config = dict(
    hidden_size=256,
    head_dim=64,
    norm_eps=1e-06,
    qk_norm=True,
    bias='none',
    tie_word_embeddings=False,
    init_std_o=0.0412,
    init_std_down=0.0,
    beta1=0.9,
    lr_head=0.00633,
    decay_fraction=1.0,
    final_lr_fraction=0.02,
    batch_tokens=32768,
    max_steps=10682,
)
MLP neurons of a small language model. Each row is named by its layer, matrix (gate and up: input weights) and neuron, and shows model dimensions 0-255. Each number is 128 + 32 x the weight over its row's rms, rounded and kept within 0 to 255. Numbers have three digits each. A neuron's up and down rows have the sign that makes its largest values positive.
Before each neuron's rows, "fires in" lists the words (lower case) most often at its 100 highest values on Wikipedia text that the model never trained on. A number after a token or word is its count.

fires in: "be" 35, "is" 20, "was" 11, "being" 9, "are" 6, "were" 4
L12.gate412:165167150127101192191180113180145131135107129157132116173133162184153122117173123179091131165107092121200137159092067159128161145159090041102099082131107116132114103096129094171175181087138156100128189101144138145154089116144165146125153103115080067106142175166126134140104130162161137131133128079152072099082079072147159141105070104111106120153129115136088172119119141085114114156108125062127128106113148124180128134128119166107117103160125149105082102176114169114200124106076066138100173186104111125112108148125124076069096146187079093189154086085111136152127105122193132125107146065145176152164072100193124094135157111121129133140124119111107181124075096136080137147100089186072142117084171132125119104152122123102148180119075152158155120152126145174166177156091136
L12.up412:139132082108110058083144098112153138144089117172110045141145161145139115174142109107137164162115129130143145129148103116096131099091131130150119080093069146111088079072129123104152140127197118117091131042129117176163148152156194164177124134114167113151106154137078152128147125116143205094145210048125119120144123177186170069119058185133136141151121166146116147066149116141070169058185083095156118130147102148162122112159187107140127141126089153098068159106057166102136156116135050111105183150139096166156134163139154117126115139143097170161102105140132111138185130122149093152119121063126111134166139060140156108160135146179117132155147103154141147101150170105171101117146125061115093096137099172127122128155148117122093121114155106120115049092133137198115084115172160

fires in: "of" 23, "is" 8, "in" 8, "s" 6, "for" 5, "the" 4
L13.gate778:091125086076174216146123134182110143143104152191141205102122114132062106128112168124146080136140094145125155151149075150108122135166135129126176121133086089121127114211114103124173185151138151204122101110067121119184109118068127108130113108149120109065156166076150097073134141081129128107090147113130144133120147201099169140057080101033113121154126147156141155169124144156144136116141213152166202164125159141114094151122199109126105113107191105143169106138124105126167079139117111120120104166126075098147137091102113141106145137112118138159088103138166117162141086108186139112064156114158188126163125133115140134136163153164121172088144110094106115098105152107105109091115139142119173169092146158095045127143157145171197103136103067142170123120145071143167130156139098
L13.up778:118109152147080140114140158087113125173125166147165127176089133168146109120160109110160154156054159124155155056085099141134129112109147101105088169155129105174074170132175117143144111185128101131140152127114157117102154122176113200067095092111127079123153160158163112132111182097128128104177166150107152166164152122129131135105047100110127148120114134145128034115075084127111093078161161095142131118129103191100170116131095241067097089133107092150072123150091103176147191122123097058122115149136186126101132088159102132134132120165089090114086160151151171162089159130125126155151120147171132129121086084100120160131069178079132197184129114119163124148125095177100092170199110167090138080088104116103117113128113101154142179138132167133134119080108080074125138156156140

fires in: "is" 41, "be" 24, "are" 23
L19.gate325:154102154124110139146126137142153074109113102139105126203177071148071115161124051145136072141122121110130154109162096141154081139187143127147141104168155117124157159123156105134177166141139131126061091113108165087127107117118124082134157102091087140133087138144126087190132182147164131177112183122082061060172135139164136160189134108142112076132072157104130114174136105174140094085139136084143171098045138109118091136147131108162110143189128149124129124105186156136112125095076116148134076094154131085125145042109139116151089190132142142165141172145152031098161156151111130090140153075164101170112171125120115113134117095111164080105124122158157182182125122149112106170176136098061109091164121177099132032095124176093127171174120095137141119151138146168114127119088085
L19.up325:148145183175166118112108084132137134161134129150146146151162140122127165139162171131098149186122117101086112164080129099119172158176166108149129164135129059203112086120113118157099159080134147107117115072154088137099113112175087121130142143098122160131137180125139140167166110134146173062188147113093044140123160102159107053146115098137071087113176203116122087077139067083154093154128079111082149144144082100153127130149132121144154135130135153126156077148122111091189089125105170190097147136126111134167179089159109153147131108142109167045136135134113177135156088149180139137123116092152199185126095075178064136100129139125078083147066126140120203122098138108128136193168172185161144117106171114133164110166148210093134126079134086126089132120097124124119141155142148

fires in: "of" 20, "not" 12, "to" 10, "into" 4, "up" 4, "the" 4
L13.gate720:194078095133197166135105180161097087070079105159110177142103104191166144157161170113167095159149119190099191175119139084114142143104130204077132166168116123130127107124158116128087153118120099135147155171072121149187144126089148172121166143105203137133154127152132106096097173113147094076063127154134079123140155138162107115075100180165104149127131137139142130153096071089137135149127077145152130160116112104162190122131135074133170144155160128064128102101104096136136102103126133146175165210151071128127158144117085162117056130111083140133147152079069188137132068128142111070127103139143160083129066131102154112082127084123138125141126087096123074108169102140096127076087160102135140146116105139147101117155157086126133058086134122138167092180141093109130086181176123
L13.up720:120080121122115148079103144125105137121165083126143120108134112187127099065185148128146142153066163175112130134153094099147139104141136176069057120221193104121064107108138163113117078113032089115138114175138133175144158162106134130090097161137128082159156171134142148123116110090128096101161119174148100152120138137129138128128216110144118126083133081132146106102092074143123089118144172111168128156150163127126111062183083119074123105176102139114123158096095120186118156083129004101106122096098144105133126118095144092139173150121113139135085130103094139134126091099070187139166096125101030113094182076113116145107111096087124125173112088156167128146117124146123150050113096108117118097108184138096149097162087110183115090144085168152097172137102123137095142129145138

fires in: "is" 21, "are" 10, "was" 8, "m" 7, "were" 7
L13.gate1055:131115076070132157132108161082180134158146144111066109141134132095185108121217123084153143173191118181173111113149087179098124158106087121131134131162104185142131128097144094121107132115147090128125146124115156184157145103129095122134135129089133091106186163220173125127145203111146132114063111136074148121118126153064190167142143063142119139127110075138128077139064127098134111172141134116139147118099136090089132156146154107132148133085106083083136133133124144134126174170162202072165098156047173116154108082103107120153098100117117189113129049154189135103111176127134126115121230103110104163114119218172095120139150140185105115173130129143146168087141081111143127129117142158150139103129085113135095129079155183167115178126141158145082138113101103136142103087094121
L13.up1055:133182072070139189136048124096106115184100131122121133144167103156100084158093160155106136177122150133142156108151185142055135137144119164098154155110143059125149111108168130119120137143164151088135153087142073120093146139157133137083126127150086124175130173147088103126146116062097129067130191148099087100137120117107128137121125089118170103016093151152102177120171186127123103094108111073070144169111110112076184098143167101074124134114163135130096134178167192162111158103091172132117155140115121065092148113118082092092133121181093122136156134130169140157131139082137164154149136141119115147150131123094120168132123224163110151122101076174108141126116132081079208182077157134161172112182111119172135147185116118089164103103107126136098124078117132178109130181126168

fires in: "had" 30, "was" 23, "has" 21, "were" 10, "have" 5
L13.gate672:105182161132114130140149132129101116124123204117090161112144143113123124138116150097064096133187128140101156174119233150161142136173128138131130123119119089152152124132062128108166194139150129148075116045164155158185129072140173117131140121057106150142112166160105188171154187106127087097184115105100136134115146117121090159140116091156107133140109105113148098101149066166196091129157073101133174111137111115162082078135116172108141155160065141104159114156138139126184130087072074100125090085124127142127111192132123177068131149171125151154107101182152151138130136060131148123116191138147174173043192123117127143146164132135118070135171110152102138142147140160079122066162142146098077073080137188103117176114143173125089160100152098139159099149155134119181132126132088
L13.up672:189167150091173142117130100138113174084144175123133160152127139160105114122111179149165090130161152124149107080091195154163129123132136143139158097078094097155082121157168082110113141137097100147186112142169140160141094159101167069153121130130079116135184172132172100166115159100126089106079183150129085150132166118136137117182155113159176119166074116164142124156105124184117115141142112156182121155072121091124102147166106131082174120093097160173117112142150174128085191092139107114166109144043124090122120098148103091103143195146126138116102141147157133112193174171152194135149138128116153132109154156107178044052112133144087097139112124081110096172165145110180131058117138233196144119175121155112096144157169111139159072107165167126105127116104157090189112148115157

fires in: "be" 20, "than" 14, "being" 11, "both" 8, "of" 5, "been" 4
L12.gate1235:142165161145103143138121101105176163118084085138068164137156153138112142069148095196114146103153166162166171104133089131107200173172148125112092126139131178159091124147163157120140160119121116171145092117112134150127175147169085128138125087136175112132167139186111156173140105168136098102169153094098164092153095085073142065187105109116148115156107153135143187166088128122107192102128183112130083080138125089166111194066165183180114186182077131125201125138139100151102180108091153152103158096095148099130135124146145107103032085062174128127150083091149111119133114115170134099154151145179119105143122088145079144094202152181116076118172139159126125183076087154137148114109140144155128113062108145127120160118094148122154123184127117107146142181168105103140131186112110
L12.up1235:123160134125157113077110116177172128153142115164099089178130098130196139094085092142105133120182132101139120178112146148185127183134112064150093133142189126127095054140101126108166151175125140128134122125140134134134126114136121130120122160079156124067118155145153105078079134091127116120160144151141089117118138114140096111103108144136157056156133146108101148105170192158121168122168147170110123126120130069147110099139138088135161090152163194114153106139153135137137159117093164170160146147178103156164135115152180058085125108197178116113082127098132141160131097112114122108065152176110160136113180139161204139107229139187126171151138113098146110208092065112132163145054150110111151126137190122141109150118094133150073235092124151066141073094114108123101174145200154

fires in: "is" 22, "was" 19, "are" 13, "were" 12, "to" 6, "been" 5
L13.gate239:169175132132148097105111123044151050127125097149128120152118101126062166093128104131099110172109099140106171101161158200091119185145138166146119105141174150183078121142072144129148169140123110120072138087135185147133128131139114104124175118148116185140131149111106143122189132148094117104162103165152113131104115132114099134098117098125102096157066156125111116178112129089171085167176128100154102100138087088139088094116200158190206154121150162127113056151121153139102161117134113102125158103118138144124135111145145137061126152148142160129165098186125128116132163173167117132133115121120118073043127178156098185122147103097105120147095112255131156101090123083147127134086167108105086100149148118106121148145117105169116201060109107155163115152143156193102174093144070
L13.up239:117134091090079166118164154132066085138191096144133128129166100116165102114104156164135131137139073128120093143171100139162108103153097082086162139161118102081187093119141136120156133142190109118153127105129095093120147168096099093123115138194132094157128099120124111104124161077118131056089166133085119135128159086155152147124126126095161105086105144148090137127138133128092177076155083126127168182140204095083108090122133092124105092123126107115091149112167109121097137140136153078204109090089142095102137195130142142119104162075042118078123151061082144139192095175150083079173132134108091156144149092119179096161119157151112149143154098095169092117183137155168150180110184126156126169118110126107135084046196140092074055083164175159183157108141094108091111114147159

fires in: "of" 16, "the" 15, "order" 12, "knight" 9, "medal" 8, "royal" 4
L12.gate186:110116174114116208119110121137128192102196126130115067124105119088095126160203133155103154095145077171139118139129110121151190152145078130132103089123093154213042146165150114156105158096110177086154182130085073126142150133070166140160109118158202137087151124101156077135119110140124123107152199120123113127164084147177141131047137160131151127118144113142122127150153168165107121134071120102144114121108128118136154156090111150101201069115162202097118110133142168121086123157141127065134106128174149184166128089152131143076101167176168102126129131119146169158184131116151134072129161144137167117139098146101137120126108084146100095077100103142096077134083035063110150140117099123133178112123159122092141122185148081071111109096178136140117180158150151136121066166125146
L12.up186:114097187075158146075103115099095070102170101113098164206148143107118133162109142138130062104096099086115109183103099086160107141153064102186129219095124156131111158127125133152042113122133129165130105117165103152101164131142084116127131119057150139119110100097154097153102112111129063119143142177110069081111103088110120090087086090112168141118107118124123169125187207109128146115143166149109134128144165129141096167134075129065113121115052111170151180197121139106137155089130164119115117132100098155165132149156101107099051147127150098135060119138129193092147075125143119145148099107160099164135124160170101113094180173152082166146075162091126167117130094139140165104166112081129181140107050138145149129149128163077170127183145147150139145108107150144053150141138093

fires in: "has" 27, "are" 19, "is" 7, "included" 6, "includes" 6, "in" 5
L12.gate1026:109178141111118123078151148095158086185099151125129211135149107141174113093116150095107101119152124128143087094089144110136109189209123163164143083180061145166130130124157140159145140113166187124083179159140098122099155100118122098158108159065152099145155155138178112114180118075128177113126124171109111147171069139155166140136094122113146121077138142132149078127153148126135181134163105140124104114122171106096167065113120124133117139043096131115157146145152170089120121160159114171157160082182196086157170108152145169102126153141112167119144147115052128137128145148141146110134139113170152078085104104141066129095171144085114141164176094118046082118199093128183133112107172172077052131097092162144118162073142092114104151065105103128131156114169098123139176165157185
L12.up1026:145197102125097122145125064110100101114121154106120092123136113113121090156088156109139089169110171141165121121145082156130085160157198124123138064143100088127071102104108106132113185068107127121168171147142071032190114082073101113123131152120151000155128101151118114122090099114134102112132144091124098125084169128153190163150078117073133157104098134121120112188105080179110148144132081177112141083132109122129131135115140144121133070166117163077130109090148132165097179118130086052148150100030180093149136113156167118167063130130084113148129128152139136106161088188122164171119120063117158177124130101173144137112120150185162125112129116136144138110158138128105132065125067168127122132070135138117157077143131155097142124150153149210127156153117111107152142142079122

fires in: "the" 49, "2" 7, "no" 5
L12.gate758:124115142168177131113134145135152113096078172109160110113096105117113141137167068223165146030115124105134085133103101149142163087144154151164090137152180131144129139150161117130132138089162110104140188118136132106120141147099072109099121131122050124171126128155157118078097128087103127086168120170124202142136119127200145106163194131115130087179134107137148133108147097175076131151184151112113139094107167150058121100094111110118141064107091151110135103075144145119105202095098070155103115173092101167094133106117123163126174133166166110098098169095189209129152169156107128106115123118092153062163100141080114077098177168124093122107139109133115121148140142095073084176103124174114217147133118126105127111163165100063095158148139148085115091146141060077088108159145116
L12.up758:108121144147134150129148182096133105101138112146145130108095105131151090128156144093081109094084101155103136091135070061068103104188095096199116143164082112168198079128104072196097097099136074082176160116179105153107155165100154097085141142079139128185123062126137139074133138144172087130127151107136144101087116122189150144106123096113125111144133131109147181133106156122167112128154112159105113166114129131112087116167167113104143200092097132097090098112090150139158025150130133107141105064096098140133065135161134103132132109114126151091104136129060167125154165109112136114161119151139139123164140068178161122217159119184155150124101120127090106161127183131131068132118120147048124139072141184171147110156136119106148131114128126107167161081063154114092086149207187

fires in: "was" 39, "been" 17, "be" 11
L21.gate16:124132152162099151084140125171101164076151096103133082145077096076095146147186101134184098154111052116144106080108179108136170111133091040129075167120144134121108111117158130179125206163126131063109116110163114131141132105147136147093138145178070097173147174118147159129140158127086141117202148122144090085085116125111168154116133218082164108170132149135131099100149141124093091131151111164106174132143183075180131102112156124137192175087159126119108142109136095147125102096150166124136146148085180142134201147127110143139106139135101041137180114118092103119122119105150136109129070072126138198185120142140029131155144130136099047133137124167151109110072157098110136119137127145125078142146091148091128216129153173174058135148123112154166126160139147131126103120143161
L21.up16:144165167084087115097133138185132114122162108149124104118117193107159122145160158098159169110187151105139096137082155165066191150111163055155064114079188118129128122156100137102142206117081149070090127115145149116188053136150139192148124115096078146141166107149132174159125160114085170205195126111170072130072138133131153126101163113136121082170119175132079147116146118113163186116105178101172104156148134120071097091154141131122131121155144117128135180099102138175110136127140132136172116127098162148141168149159158103116100090133062090093118133126151115149140120160071156123122055081194099171137124122100073110115122148165139187124185140119131052113105133143117182148132077211146175126136159189111122162144153170136118149203117124154139139147141153120126120120162162